python train.py --head_dim=128 --vocab_size=16384 --norm_eps=1e-05 --optimizer="muon_variant" --lr=0.0108 --schedule="wsd" --final_lr_fraction=0.0 --seq_len=512 --doc_mask=true --steps=9491
MLP neurons of a small language model. Each row is named by its layer, matrix (gate and up: input weights) and neuron, and shows model dimensions 48-175. Each number is 500 + 50 x the weight over its row's rms, rounded and kept within 0 to 999. Numbers have three digits each. A neuron's up and down rows have the sign that makes its largest values positive.
Before each neuron's rows, "fires in" lists the words (lower case) most often at its 100 highest values on Wikipedia text that the model never trained on.

fires in: "a", "an"
L5.gate1667:505478628490512458579565496504451534495452523521489478463525506500470485466535498582553522515562562515508444452523502536443482495384504531447537454583518465480510531500494456483394498486533396475485478502529579489517471391554457496505482523429463518456465543503452599500471476481458532495571566471462502464521512497495527437505466457535492470469617486491423505513418494513430463470521
L5.up1667:536465583504538581586495536524606484520542537597503533476496511467494525517574463453455480516500557516569528478473376523475536583491453458504430529531584489485556400509459499460513553579451529437472484520525555540522496516530537575483546598435525448494513502467578497428436508499485502455463499487544512605538484550458522531454422528417517562439490431564454470555471438465415444498506

fires in: "of", "is", "don", "was", "much", "more"
L5.gate1249:502514504511443473389450491441553593576523509459520502480419418531433469470609469521499454500454508481480528557508517486546481403631542489403514457476502444462462481474456544568579608402442547531451376466531547493521499568565578457501436577502514528472505494568519580505475477496584500574447442427428534518460506427485503450448551597509535449547426490492425466514489415449449511483468
L5.up1249:434491479557458502503560448456512535476389488466536584531604449582536471586501472494552435422478459481435542510414492580445491506531413524412520566507535463442356506530548496482491597398498503555482460501553542544473480498502526439553544542432522465565486487494449542514536447492474443628577500441523624600624527487585503479378411554509460431427494514507567418524496447441501600622490

fires in: "of", "the", "and", "on", "in"
L5.gate538:631505478563508439549580501468513469400532509476549568506490471493523526468482498504502605544525616481476380546537522532559457467477477470552535521499582454439420432348512480490504534556478510499571454512475479561561452518517472527535493427428442465461467441518522499534517507493411560412536479509462482500542446491510352519556417483570500450440542433536513441550418530542450569493498
L5.up538:459661499509458450575480553511518544380485527442564541525499462455482543463485538514571598535510516507416560457540508502516535472437491509515547585480500523468534574486540568450452504435504603502482594451480414537485419542413609528521468479531481459608474485508471577526493516485471539500522529561513550515531468470516518462513435478500507402369484558488504439515578498475360500489547

fires in: "of", "to", "by", "as", "from"
L5.gate1333:478557530444544568467634531527544581484461524506528437466506504446368528563530449503593511484498425519499477567507486622539491525482527500451508496542461544500484445512573474614491533549488475549452553560447432518510401513558554403545478520426534460491438451461388429533587513447496515401440585539590462530574468560438495514498469464479513493498607548573458514465517487583543487515515
L5.up1333:506589480490502450537555493351509463515409553452499496553559460485501491497533426505527500540506545469490499539478510522413528612607362468454438556445546456492519497517417453548543469522441457513530446448485466521472536531626599517532486558474475480485534515495460463473466429465512542477491498497486465558499401637518509454512556521492542506490411498498549502603449447503570524568540

fires in: "in", "played", "he", "who", "and"
L5.gate818:529404373614416485589492510454516511447520426525570511451462531502544523502516527524542471519511454511452606500490508439511521580503439424519513526434612548512513529509449519466454491462561488441464564536528472500562443437511420475425535540466482499505396540451447479484443495609505562533531484491482569498434425486561385557542601526501532494416534512526506504514543409581462522503451
L5.up818:505585549516493490463502486440498526594559541448506434531478466547514497589458453617457580599535507602511539519487504489531562543535454559423534601522475455437483520373490550483575567509564462554579463476462554387521582593467492471535513508491454506498432497535462628507469585476533413503617488495511557476573427534568478486493531510455487561553457491515493478491533558513460463508466

fires in: "has", "had", "its", "a", "their", "the"
L5.gate2117:486506540487462412545439417419458439526564545462531507520575503556491479364503537519520542571498514466449519589480514505500520451541487543520553526511516456418573523491501548502497518528482389462527570480528587633504478451393574492447494552384579520446440529513573423480638522467434486472499408497577509456490427541531503431561408586554517489568498406531560493429457439488475451483541
L5.up2117:461487518452391469510536474507412562496486539458416485472521401487449548473579495426535433484545424493521530552436498466505446434526450534472569543505501554432401474461535514543553491472423564474507483486461389489474487441505457547493551412432565530462511399506592475470509547466561480470407567602413537502450440511531512516595462517581502511515445434494374572477436422524514444469511

fires in: "and", "bluegrass"
L5.gate1346:553529504581541584400506409490449618502509474485558513462566555511514549578493635433489425535466563521432467456508503539457554415506556521498430555500536475427535538489569573575504610510446522570511557446515423535547526546596465566510523500460521500425591493560450620587584447530447473549492523503463532461518465553436521451476475528537520569512477561475560457415414508489516486502577
L5.up1346:535421536591552518498529529535512498464496418421596531411567504448483553451486554508387605514494456556544539568584444489526555549479519578575506466492604443449581506414421576449447497505497482473529452484588570459488502424474388489498306526481481575515482480514564461503476471498554529429580423420470415420466479513540541497529541587436487468425524465374516565612444470533484491603509

fires in: "the", "his"
L5.gate527:471485470494481487506586500474545475540490497477516512586509507460473433459460550539497533427493431466607525532452451377496430475512454398467588522483558487514429527514360563518459528505465554495467477541560466567504531502489448442541556504595514520542501454539508421441449511464464519457493477537572548543549498502450408446493468524508511537487549534455437466455490505511461515529504
L5.up527:512470486482523458556460570494476423607498635438498523490557521489467444471534453421419573429494571518544509531458531416514408512465487474476541544499446452447468500496484449470486567451440539450461465478582490501501527570612494500453542520522511492501509505465404445523485501499456531496478535516483494556492458520489457383517518515382517460495468466443582499481444504478571497457500

fires in: "in", "after", "to", "of", "before", "on"
L5.gate386:475512500515435391561500564544548528506598523488559556504531541469499491503464484554533564499435463542538547468496523481487571609444462497563429427536468444469520547534506449484502470415560543492547408432530463559475498400559539529462594459440457474490493572446492512416499498498490516556535589464564447513430511362459464496553451515503501415532506514592494518559630539501488511420561
L5.up386:595539452548474508527524468422499526439542470489571529462564447527584515531586458524461570416421450452527522493500540489455522484489493610504449399572487470555482520511562465511507489517503509414490568505476508545460486496523476435463459528461496464467484394469484486583517476542362580491483470485490461492415461476533415485457460405573490537531468441497447589579481523572490537576506

fires in: "s", "his", "its", "their"
L5.gate1300:548456488476348463466519409482494491418483459484498474551432490445371429479520528508435455497432403465442480460450502392471554492584494487578520443480547469504467409472460565553501439411458366460465473595474478525468460449533489501537518432464488561403442499605492456504447536451400572545437389532505429435465438588485574451455537586512522494481428448465518536484501502476465479430510
L5.up1300:462484597497519411431410466557488450511539539517381398519508399425469449442526524420510600568468557415465470475548568532362507449541431460521468447515401497452534584487474479476483524474473462514454539510438470492559494504545541582501492468575545553561608571529577429479494584480473473520571498521572451510456503522461520468504437532489553525525534501490499546461479532426522549457499

fires in: "during", "from", "to", "all", "of", "in"
L5.gate1047:418537380590462457555558556467559488457444452443498513487469446425452474523646543530520510594480532559535572491472459457524513444548485574468531465493521418498561541496558573502505461493523467544554465456551547553494462506435467519610518424417473543452480556515517569474492491517542516525524543466480517488465540497459546507394603526511507522662525597457517446454529543481405453448418
L5.up1047:462505448508450382480517434512516536549523467499489464497573488454449499539479515514468451484453488687468455510432423486373504426512436546498464437531469587452537508475563443451455472585486439557508629496536526414489412453508496598537543571612535424481407513527518449512437495486528422486440498473455456437550394529536531566516518500452451385440513491542572476516482430514469477531429

fires in: "and", "the", "of"
L5.gate932:491487529530513449485501471472484564547484530477498534540545455505459523396516477460463436547545557536557488380531518446427539507538441516505619561501570412500567544468498547574450532430500425385462450396484432530554547470525511552482449516491463523549467511535537557595438548457420486542509571526560550466456352580479422569560493629533471577489414615471546538463469508394508502551516
L5.up932:459482532467465493543488515424445504557515571473450451493633484444413547449484452442493490540442579503577500497540447490541529434500429482416507480520518590483483565425537490525529500472497583509487450540461537450480473444481375554467478502398446605413451469443450528472477565512411489481474563501525482536463462467481545485541483470435487571454460491542510484586437513513493477520495

fires in: "a", "his", "on", "of", "an"
L5.gate2203:459478511493477495445610573410420530535405508473441499481454586496490447462442466560446453493531521607519516507501551543555476492545611457530438502467580510478584446556532534411561527567530388478524485528492469427569488505498533579451582485531451562496492475524431497491444450586491491527454483470521424543471424469587475513498490550445499421561436526412544424521360552434434559520513
L5.up2203:503547485499555572438565456445526554522537448532502477560442578538470500491683539444528533525451489454492496442477413515511526545404439380575549414499482485555624594501536408512477518526545552514507502496445544503500543497530526541356455499476413487528548510371392548534556501475507530538521495452394498433513482512466455483520563563561499494560485472468409506532466446430487618507514

fires in: "to", "the"
L5.gate1918:582544464493526502448407537522407432517490522553509585450471434570519410486545471598516512473504553545552458459446555381601455622508493430495526426481406439490556397535477428508541522512487459512477461431544464459530490527431464476451427502399514490435447573540533526551479453504414483531539492450496512550513497573467511519517490547559484438526502429594522573472535495519467482444469
L5.up1918:504444466564425567452440496546492484522465581627534474473491429536406467426481490533444540413531477621542451494506577473561485530501535366536499429491462504492490440507468538495499509476488522522417565598483460484564425515471468529542329492526461444515435543456477444556496387489457542654464555411576545466487491524521519491465527494426494453486472412498580527514447499488540512438425

fires in: "the", "s"
L5.gate245:597545481546488464502424482507383463482503508608579520487452482488395493468460572527423590534527527512541554550503530539473482589531398464419572563505508576436542483522403584456451501610507507503566497481513511477495540424609518528447456477472486569434451503448579454523482567537492480555434479506383475528530488477520499488414519532460507533500481592459509451521445494531484499563530
L5.up245:500471444502426471640442420499600503567551484472429544496621481373574528545515469490485461620500510471571523473550513484488536642515516560538546501482570492484524522568466550484471486419472437523406465442428383548406553615554566562517531490553535521482484501463506524477512489515470504476465509486474503448450529541532521443467427552474561489483441516424521491565535523437481523475494

fires in: "by", "in", "bypass", "on"
L5.gate874:529568534584496462461547528483502394513554489488494424525631534414660523481517470422471601507492430499463536494534497574525535472514544450581481487482583545505454535511493577505479468546538481496505485414525500499380515518500458446464469502455498535581505505423446516526505558465431402478520576450552415437546471535546425509515559643417433530500466559522551446497539399472536425447522
L5.up874:488551547593495501538489507472554514400505536421470465509574494432522516459455428493536458534516470446468532457521575481464487507453488536516536469447525491545558578455488557574565413500397515482496564476528516544523591520509457611510396455453533545508444668562416542440530492475424482532500489592493472539583556448590424495508576604488484537606496488519432440565524483496409418404484

fires in: "the", "a", "s", "and", "their", "his"
L5.gate801:529481512476475412526458576428503488484529502565569584475503488429485487483543419509537568504435521518538551565594493518508491549523507531482456541386434522554426450555497468491527503504411406426529516485577583437535522497498567528467498437471523492452426480425495462519418437562527476524466481486519490547457459453517572518474566445546524458376510490513525517413435522458569485424457
L5.up801:450539446579445578462479535467460555475547564480486472560468421516469460483426475479453466524490480529413516542466543539469550546488519608491487527461490385509568422488488464399478549474551572482512523506495448447403510480467539544471424564435459473416530524529500463673511466472539467551523472482541476512486531417577509468490397442483520520408420553366460466506472482488475560505538

fires in: "be", "been", "have", "had", "as"
L5.gate654:474506474536609489497452480508586480623452469427511538545363522530493504492429418444484451580549495497507583439430442457473454515483472459515550505483451523419430452518580460560523364459541565497491469515544561480584490492570498528482470513480532510491516490409482490481637506541540500501534519506476416458515513502522533464458521515547492505524520438549540546547462574479494437509439
L5.up654:557456552423547477401519523591480470481462525526495483550517452480532514431573556479495425468560537419445426523496500541554470517473524476481510628537465515475518540547462394495564547489492550501401499522588620554372537428439497447566566543521486479490517431445481533441557517486463552541482492538438472431498551405569459551617528469503520575503544458471549516459569444540502549514449

fires in: "a", "for", "an"
L5.gate1294:534439523435485472477487555488491458519567520490550570559501561543516476489505523478448493522460563480448495593577456585541504467454543456539460596519454420501524536515490533554592562545534448432524490448523551422440537442608476453492513508522479610484484581588498524559396501547647572427499398490533558452495609560506515420441383543534441434522543524504560486475529469542507535475498
L5.up1294:527504528517539549569550543446574532545448508424409500538584569485400456554563494488381520495427552518398544461549396473517570567421390503507514509512560543488506468488453505505475489609487461462560477612533525410519495499478498452497494448481509428546500450465458511460437571534477491518497478509652506483595440472484572480554526520534495373666452501489493576590408489496494520446454

fires in: "was", "were", "are", "is"
L5.gate999:554466525489483449527489466493498549474548502509459615485460435442510439426426496523533490528453465483517482461564522428464497611481431475501461492504462437529481384513470513511490573477457539463510492520573588550536535516485599545548474573457455502410501501587439510506375437432515469436532514492414514514593440487633509490546503486497471531446558427432460504448503500535563538477521
L5.up999:545585474620460545502454502454514524442519519549495569559406427552479557509527364559569464400429487526457494564453488561504361552464493464550491538500494567562504571498558517565409501457471496483487593490500498513600535473443422511518450461413485491456495522504429457500541479503460436501547431432463501612490373555577493507509421489430490474524492477500482549491532552486493452520570

fires in: "in", "of", "by", "the", "u", "to"
L5.gate1083:561550470466459444553537473489378564477494578465480535479479502481437416420649490551442552492493493464513506494562567572547472471595556455534501548489456501523450478346429530498452363424522507446508473497589539488489460434531445459499472569387460508503426456644589490520600506509465524512502502496561528482430501493525528507446474422557528495545540451497442590490418443543492437423581
L5.up1083:461539474528542452578559571508482525523545445480381465473598461484459535483424437553405496510447486580549502575541458556603402503465509450500510580510480563539480560508554532512538487439500480530502471521425433535611527480401565505527451526434507445479471485480488492450527571528553408372546547514455466458459390507467461535529494536507499446466468491511498377502470566501456506459467

fires in: "was", "until", "when", "eventually"
L5.gate2449:539526465472416454504396549523457513454636515512506490511497571526502424469511462463495569514508500552522595562604476528464453467436496517533537482537457475512569512525531518592543526496499490506494577494503498513527552477592503592487443508444628498522474538503614477484440547445427447477530516539497510561473553481482583478544562530392491445474600542590511449517604502564412431484540
L5.up2449:472489487595480631587396513508471538505493442570478492538507533478521398465482525392551561503464432477537508418481549488562567571547455420448437512532497533412552483528477442496454566524549529524543489515495539440575436440612488557543451501529558409583444508429553549445527521533521569585539473437447320486566444531507451498493503487584485403593497472508460539529570443367543520539634

fires in: "the", "to", "s", "from", "of"
L5.gate283:654607523508535448408504566510543534496563488476428472482444500493468409467558460510546589492489459447538523469444594453462555521540527377500589478515524505505422467540427515452564494477430438548468519454556437430502482479465554478482508468504476528548489536471435426504478498510502557544557533549528477594513504496494574454480546521533515431432483432527528482455547482568464508474446
L5.up283:603434464541432550554435459540501525442449637477651458397501527488526428488452550520535531488454494620554460559502568516478459512601497518454490435501466465501515510447511521498493498489474514503585462525536511594469488532477464565602522554600540498533475481526573472590517442466439523480436507442563545488489544531470514553569459415493497553588457590477489478500588523522472461536515

fires in: "was", "been", "became"
L5.gate577:483448566443420524567447600545524421529510462457460510566529445551500470569385427514467543520503463487502499502524431512554458562515482530529418570495458576504593452531444514470570491494464491503535514489448454458468461525491408573522465547441550534536450515471504483430517421571421457549488523442440559510500554444525440567483451489481493511442470588528561476507501491585474531506451
L5.up577:535426430545463496465491500542450576440584535504477444434580549570473548482555455449464543451481397516464515519502526494485557582515432405571531442502435452470484541476426489514450518544539478477412484493574577559513493531437500540419462582489392478541522524604531451477502533484479432488529550459452502408547510531458442555544399497502502539580511452551511435568610539490417448453531

fires in: "in", "at", "to", "the", "of", "on"
L5.gate1909:502454575432482432513538514481478495525508469540480562543488519591506508476482506544401359490433477602505463515503526563558499535473516555491537406491539543466507553417494573507446499475485518558510531462435476557447462473474541496500507449543483488486525443462391462456467606497506459552422505488522579480548468547401516482509504500471477511411455547483456398414449523545512484506558
L5.up1909:523482437493519432457569482521485472510532480419483543478480519471495433466497551487536433509578530500475485539541565504503549517367544462441484502614549551398472586472610449532474466539470505546441505482554486416425483540655504547535574444490546548571400473577427454487453483518536552548442547462583420567594497546484592492533535569466516366439525456485512509466423474469565407501520

fires in: "was", "is", "are", "has"
L5.gate1355:548436525411443529542488410484448546454510476475502617476547512465522526503554530485557572466499505515496456504471514503487487593488494513515461434510491565523570514512448420522524509551481475562498454562464478461542464493479461521481446499583509537419470573450537541489385457446581604507514496462518395579484487571612558560502475509464506529523605599530601505530501440467499479512488
L5.up1355:503486488494470503468523478477462477367485490588495498445514443529526619470591540430333530529468419514455497487525485512515527476535406545369491520470521491476536500509407514564524490486436542535482541522528450428435537495460433457527535474386554618493449469451509528599517508585455585455528496519431485507549449562533579431495465556479534475534442585457443563537570515457427533485385

fires in: "was", "is", "they", "were", "are", "also"
L5.gate231:501563446482459492599432391566447563554549484517482510538511557511488485466489414521544544513472529538600510580559513464523446493506488553500492431522466503458535494410449529439515506489473493574503549483528566514471515530633516501502475555472545534472464581611548494485530452503423542459499512518492287517504474489563517390491463465453535485519511481517539532552514430549493500501520
L5.up231:570455492441411474544391532573446433486511502557457542590504410484510535429515475529558591488485565444552454562416518587497411484528483563429512523558513487450481570507438505405508498499507583502467352477608521498571409453598526487506514561396532471431484565410590529544513469483436493518517520500444440569580444589492451489592512428552501470516528534582450444522523451515538482587482

fires in: "in", "from", "until", "since", "by"
L5.gate669:436483506546435511554443528492476555518435529499571492564544452479464532475563430471470483564474461452477480498538427506467557516492437396585503421534539480442456580315548469492463414478549501486510488504574390517403519561401399667464492533456540540481486517511506484455495615503435551435386555501565468509364518456575449427454474547532500543490388526574523495466541496555453482401422
L5.up669:435545508489491484554433497527550476465618604533561577441620474498569503500569539585492572540479542431422518617475512512491534387415473491551537601518499562495474540418481602541591483513518495553543606436522568498545412501553493531473503455391445478511538473517516535488500481440487515541446595525520491516502440489479566547465602477568471545551454514492480481505430536494451493453549

fires in: "by", "00", "0", "then", "3", "5"
L5.gate416:487492460566533495531472549508474513532499535503544493593477519407513447493557501488448582495485468565547434532460550485544425604517429475502493480571469576509617527464491535607483523503495494506569408486399437510434505546550524495526426478447542403423437458461538495566463474586504522435507449412447412416452493502491454516452552516477479483442547520509468448495542482452482471476505
L5.up416:508463528553480536517411496512504483490498481511548595518560477463465553529555566512443518528476498537552511508534518483475526471487479572485508523464556482548410497386499497477523562470381510433562405473502528550597471528487467507602485523486518519438444426390526485457543372583511533496508501459426468447586506474479472488467557572499522562549499505464418533597453465465454498529562

fires in: "of", "to"
L5.gate2191:551552581444543538543448480539471511460500541520514559505405473482461417530436446669470517455484427396418490591553506561449541513472440509511577523552456527441466496464496593546609485489459481522476505445496538569485508540504570398470462395565510514456532459524447494453466587560511543470472552477524506479356526466502508440545502474498477552484488495523552395573423554492545514522471
L5.up2191:476451499439577469544538404454527459563527410469483563408512470553418530397508582482492531473454481522497526465502466470511473432523543484472449478470567475563478582481545524475516512528380518542495402510502486566549613514587518567623537497467569557472407516606488449411444470510503498543553474449478496417561440498556530557392442476424511502520436456496502496495578478523523481458572

fires in: "a", "no", "every", "any"
L5.gate2252:510536528458385356427478468499507504578503501534465589437509448471597396469511493508520382424519607487541426461619414448487457564473576489511488525492428536544478526530448497461524476413475400454506527474476424418488478466550561489535488533565519462513377539560463528541447592489453463450501493426572442495601496445500430491458594556471489521404463473538483595495476452467491514398506
L5.up2252:450476548589583457417471546422524528540509495412463557485512409504467431423542495431499486461437503563523500461550494480555438506498487445476527529629475572479501474431520444490462429530456402504538414576458523421428525600556557444502485505466584576508475464575569481584378405569562502395452394391522419623542528489538511477416581548543496541467486434475532472532539563545465444453533

fires in: "an"
L5.gate2268:505548547503487539548485487550511496513458449460469544535570521470574545530490472514539524521509628527450425510478439582490517537342512568520439584470461433474611447517579534475417496424471420477523522452438603474463570441413559545523431461540545507571416511513479431532471540556516574424471519452524525530479493521491427444551476506520522474505435518445601544542541479459527501481462
L5.up2268:476534517439445471435543500449501455511410435419482531554524404471435453544514526453453455579519492509482471513400484560512585493454450547486484398458438542497444557528467478441510552543523456503467485489476491493539541633536505478530460524519530488530452374615421482430453498549540433508501627463449456493556473479573419460559494517549532438433389500516513509532508523440518484478433

fires in: "to", "can", "not", "t", "of", "cannot"
L5.gate1938:482480523554603465458542509550503555460516467486631601552509520523532551485509563491470529542389533574439558494520592509575459558558443503485580570528507565540492541488453463459454511527522532528458516509548409489456433540560546582470499510540518542438443448574459415457556483566391548456417522478423498634527524498573469564504501520531515470426590531520471552482507499542488435510466
L5.up1938:544562532532492487498503407516436522530547572492434486472530511453581500552512485634503457521417445570515520447472452534485485528474377410436494547494574476520473462506456475525498462519483535532467425378456450512540488528536522488350445457549509489474514471574391435490505507538456498504453506457448552472518517534437526630473499549542507490460402523568550502536530506493484434464564

fires in: "be", "is", "are"
L5.gate1606:496589517464492490431530434544513506410564468583483521595508412566563514468523517572514488458386450448489533556436469599532420458537492532529531534565457405402492513524482585498560612559503591530421440456484473542505563524491465501628502479510517561517456515450507508468481568542500476508587533463440541389468450526538465605554500508506497388577502472472670483510572506538590550514516
L5.up1606:518559494456525453419328531573442488523470488417516539483502528458630489370560447510493499439474450510580511494493553518469505595552497526437571495563519477507566492526554440502472543485326503510460488450563571493448411519601472492443509527493498541440509474454512461514442460511445428557501476596464473489509550517487489521512604557544487427470544487533521420460530460501546468506425

fires in: "is", "was", "be", "are"
L5.gate196:464502567503487532562520443487475555482567485525462492664636486473380441572563462547450424607428494531385519497473573518394478543512486488491580463498390503560551557620517503561556615527490501380594458514475507543485585420431494487501483576479572513418540566450421550550549506489466581475533487478509478487473442517466489481480590593426517474481470520483567511508415401521454516338529
L5.up196:449463475515557455361488546513448562497496366450497538596555444603470454463525554587512497499520500441522578514499415542463464481501497557468556488445547486477537556519505528458453481437555451492518535536376547545411579524438547486574515525537551524538576513514436517551505548479511418496477530503543511493542560581460514482561431556529520440528500573504555471560469524474499553466534

fires in: "a", "an", "his"
L5.gate954:597501470502486596462532494440542553473503510464526489559519522516506538565518502509513473612529554532423522492526462591469489522396583517519483465435516536442577542520529562558475573525512482465473501528433550398483486505472461523483490546512509491484506459577429477557451490395546602539425432463505470364526493411512439490495536536475491532468511603496559537500403538515565460525564
L5.up954:446384417510401482480553535481450429523540498501518544443475512473425560585502512478526535507495488480506401553447516465425552550440514488548409511528451437556416476479555425507446479482565504580534481433570571476476397550517452538518554610477505513466525495415506499539460419482543475450440439465517507519512505440487438495556512392501503475475471457519523489507491481385410542483487

fires in: "south", "north", "new", "state", "of", "northcote"
L5.gate875:532383578445475453508518461504521484456544478534511424564527494489511438458546440555580521463505419526534572485543571478498466489408477444578518488479552376521509504530479529517421406509445477521622528643554461543530460487599511562527380474505507485384521489582437505428470531428463492508473537468425471549487522501490471511602594527428524528465518513482440511540468430518528509441460
L5.up875:466394502472445549504438433483474538406492552418475402494546573569503547485449604470487525527468478539572486437559558536467486469438474423541523530472511485455517457432551521559484539503406469532536534505567453512511434459468448586470501537491415476383474510610549537363577422512486514447590619411445486501428478533461519649508483527486504538499511519460446551469499514520514550419486

fires in: "in", "of", "to", "the", "by"
L5.gate2463:557585447468546494548501398462523531472528536548533509486561380459532484440536497658440464523472524597450562502493490491614499524468496559457590548469457501505490503530548508519532468445488523503472438449444480475512477501419474466547445515524474559438456471579418504522534409479458557478542432477487571513520440502412486485460501541482474457533457564563493451575512502586471494448484
L5.up2463:521549593429486461595522435403594540523538475569509407459438550459472547464516502444558477473430561451510559457579445544545468533519551577481534503451493511528556631457482430493404431535515450458446514509416461495500425588567482541441556468449562533441443607412471574496508503547441523450556459446599491403511488577473467469540546474631476519432505505605492540474476551395455463522437

fires in: "that", "who", "which", "it", "he"
L5.gate881:594467419579494504597438513615445480471496515530478456541577435612616536454523488558459516453576495412386548537502525526424543556576421510502553451524531531535593545463495442463487517475476522370552552452432592523464517591483496457522547494490513497558559436490521537566481569449543440450525484497508496538384549511452492566494552543514488469449498552521527524503474463467497560414579
L5.up881:485537491532518458607563539534419582476460445618488507505494463547601522522519499576484515503497470502364488538618602492461580508522527558510488437495550462492546548399635408493493580485494477487509486517462635451470458534533538604476447501473517558473525504491466462502522443524492539469581487606522500490542493506462559446539603470503514575460505502556515467531444483459541516440486

fires in: "the"
L5.gate1693:545437538596357575405673473494485420452464370454486463430500513569468491507439592496528444417431540525518519516539535496536508486424452441523493534550530474526506490523476423523423477511466521420500574497515514489562538486532540523427499521511459482503537546403543575465544518525528543554454370494486416635463514494599432527443465556491519435505554552481558463463504421458488476462409
L5.up1693:543537551530434478529456458511499463420495464476463527428547443506480513502470501529498505438450408429545518578500523459467504486563495438515525475513543558509445517500488606491455409434454518607546405543457502472379536494590507540471561556459470519480541481499501537482544562456457534493619451376385426574553455501391476513435463616523517467386487445493506474548519531488486463479469

fires in: "are", "were", "is", "them"
L5.gate1998:457470533484499476537543542592487573414524415506509522397567497496460472581500484587470480555428481425520568531518536423497485475511512558481503558608552543444503538503506503491489557471511497547541494434553530459559517468591464411559489587463573492483450424494508533507543430471458564497541500505532452513487499541443510594596431478380463524555455497516516402667579460474516517535514
L5.up1998:453525399443554489506532446550478566497548433416593461560444497475451423462478532461520552554539499408535562483516545459483460432479451422419522503538493521489496482474515558536382465539486470444383507499491532546558436476481465564532533513474478511457435392468373549616498481479565442532510494467573448457558511499500433430606579466536475465520584509593529546447601485467431407502552

fires in: "the", "of", "both", "those", "all", "each"
L5.gate1224:554509444472473438483463447417461487503485511511404503372494513536484531480641455522486512430426521531501562510555493531494409468490497568516553530509451478459475535572569490475479420503526483546541466516487401560506548450533507518527427625515537436489484466489519550584484517469450452503508527456543576523495470493577512457533449513545507448623602578464367440427542476473521518499449
L5.up1224:539527433521440450482401472528475422551511382488565455543504450464558488351445560471497522448587583533521541495483510498506475513414505507483489438520531504528556585466557454470566492490524416489498584481415457564498477517553457498438533475515503471476486550552559489433495441510498484459563492439455468521488410477473604534534487506526499526479472530499473483473479452664544519420482

fires in: "and", "but", "or"
L5.gate603:632488521480562478488454427520475523442508552536554563502424554441559544486497494575487532506597531546531548520448490424493545453452440491495539605487488564478512488413475506535313543532499446552471507462488488407599446456504448539481509451490577521485519462569495614551373480479448537436567523391476443493407515531449546552571514486485501435451514516517552459515453517509480514589536
L5.up603:529523489526412548504433490570526488512516547520539537487498475494582524464439528502466474510541511557434423528432451540513531528467454548498563616579582574474552534466467589545409450514483472555502425473525621441519463535451451441496468504466427491508623568494476465598468516430542535488599456500534495480540511569471496503511574444489507452438508523491520452526567517597549472496567

fires in: "was", "is", "were", "be"
L5.gate860:470483453529395470513579431510477516462540517526452465488529577550512496496547529571596556490516576494564531556606483489439455569523481457541491485438442479457466531482433498561541500522443417503503386496528452474521438531471476515465554598486557444534497428455516501452477500437542467526600440497450455595475586460476431419514546538492492520553498532459528512478458563471569453567577
L5.up860:488449468517489594495481569477454470567503430476580512652501521596520527535460509489574561457460509463516483485506497429586454525514536525538462558501498496433695530486495420483482534417570460559573439442526496573468471452491496540493525545500482463506453513372424457578525566458492466416605506459562603482406451502546537518484469428449497517490483592574514566483473516484525482464562

fires in: "before", "to", "of", "until", "the", "its"
L5.gate1809:543545497490458411518443465507508443474611480477393534449500516555495538502576516453532551462553520525561471496429514545544511519522522394597482541535468459571508531366590513563540481487555499523553515532450462508496484503531567543538451489411454474488536529482493498428501522591420494578525509547474537555625488492560497480502530514514507511603542544490528502521542537509518487501500
L5.up1809:615441443493499534554493491468579574566642448501579604453606494540465591442562502417428560495460417573497502472487527477526529435570435407458447445557492489413609560521448445509477420565427460546575426541501548574557544492520455545470530511414434557471565479621547506524514534467463487462537498499547503547505463484529456454469464503581561472483555522619446431543541451554484475422538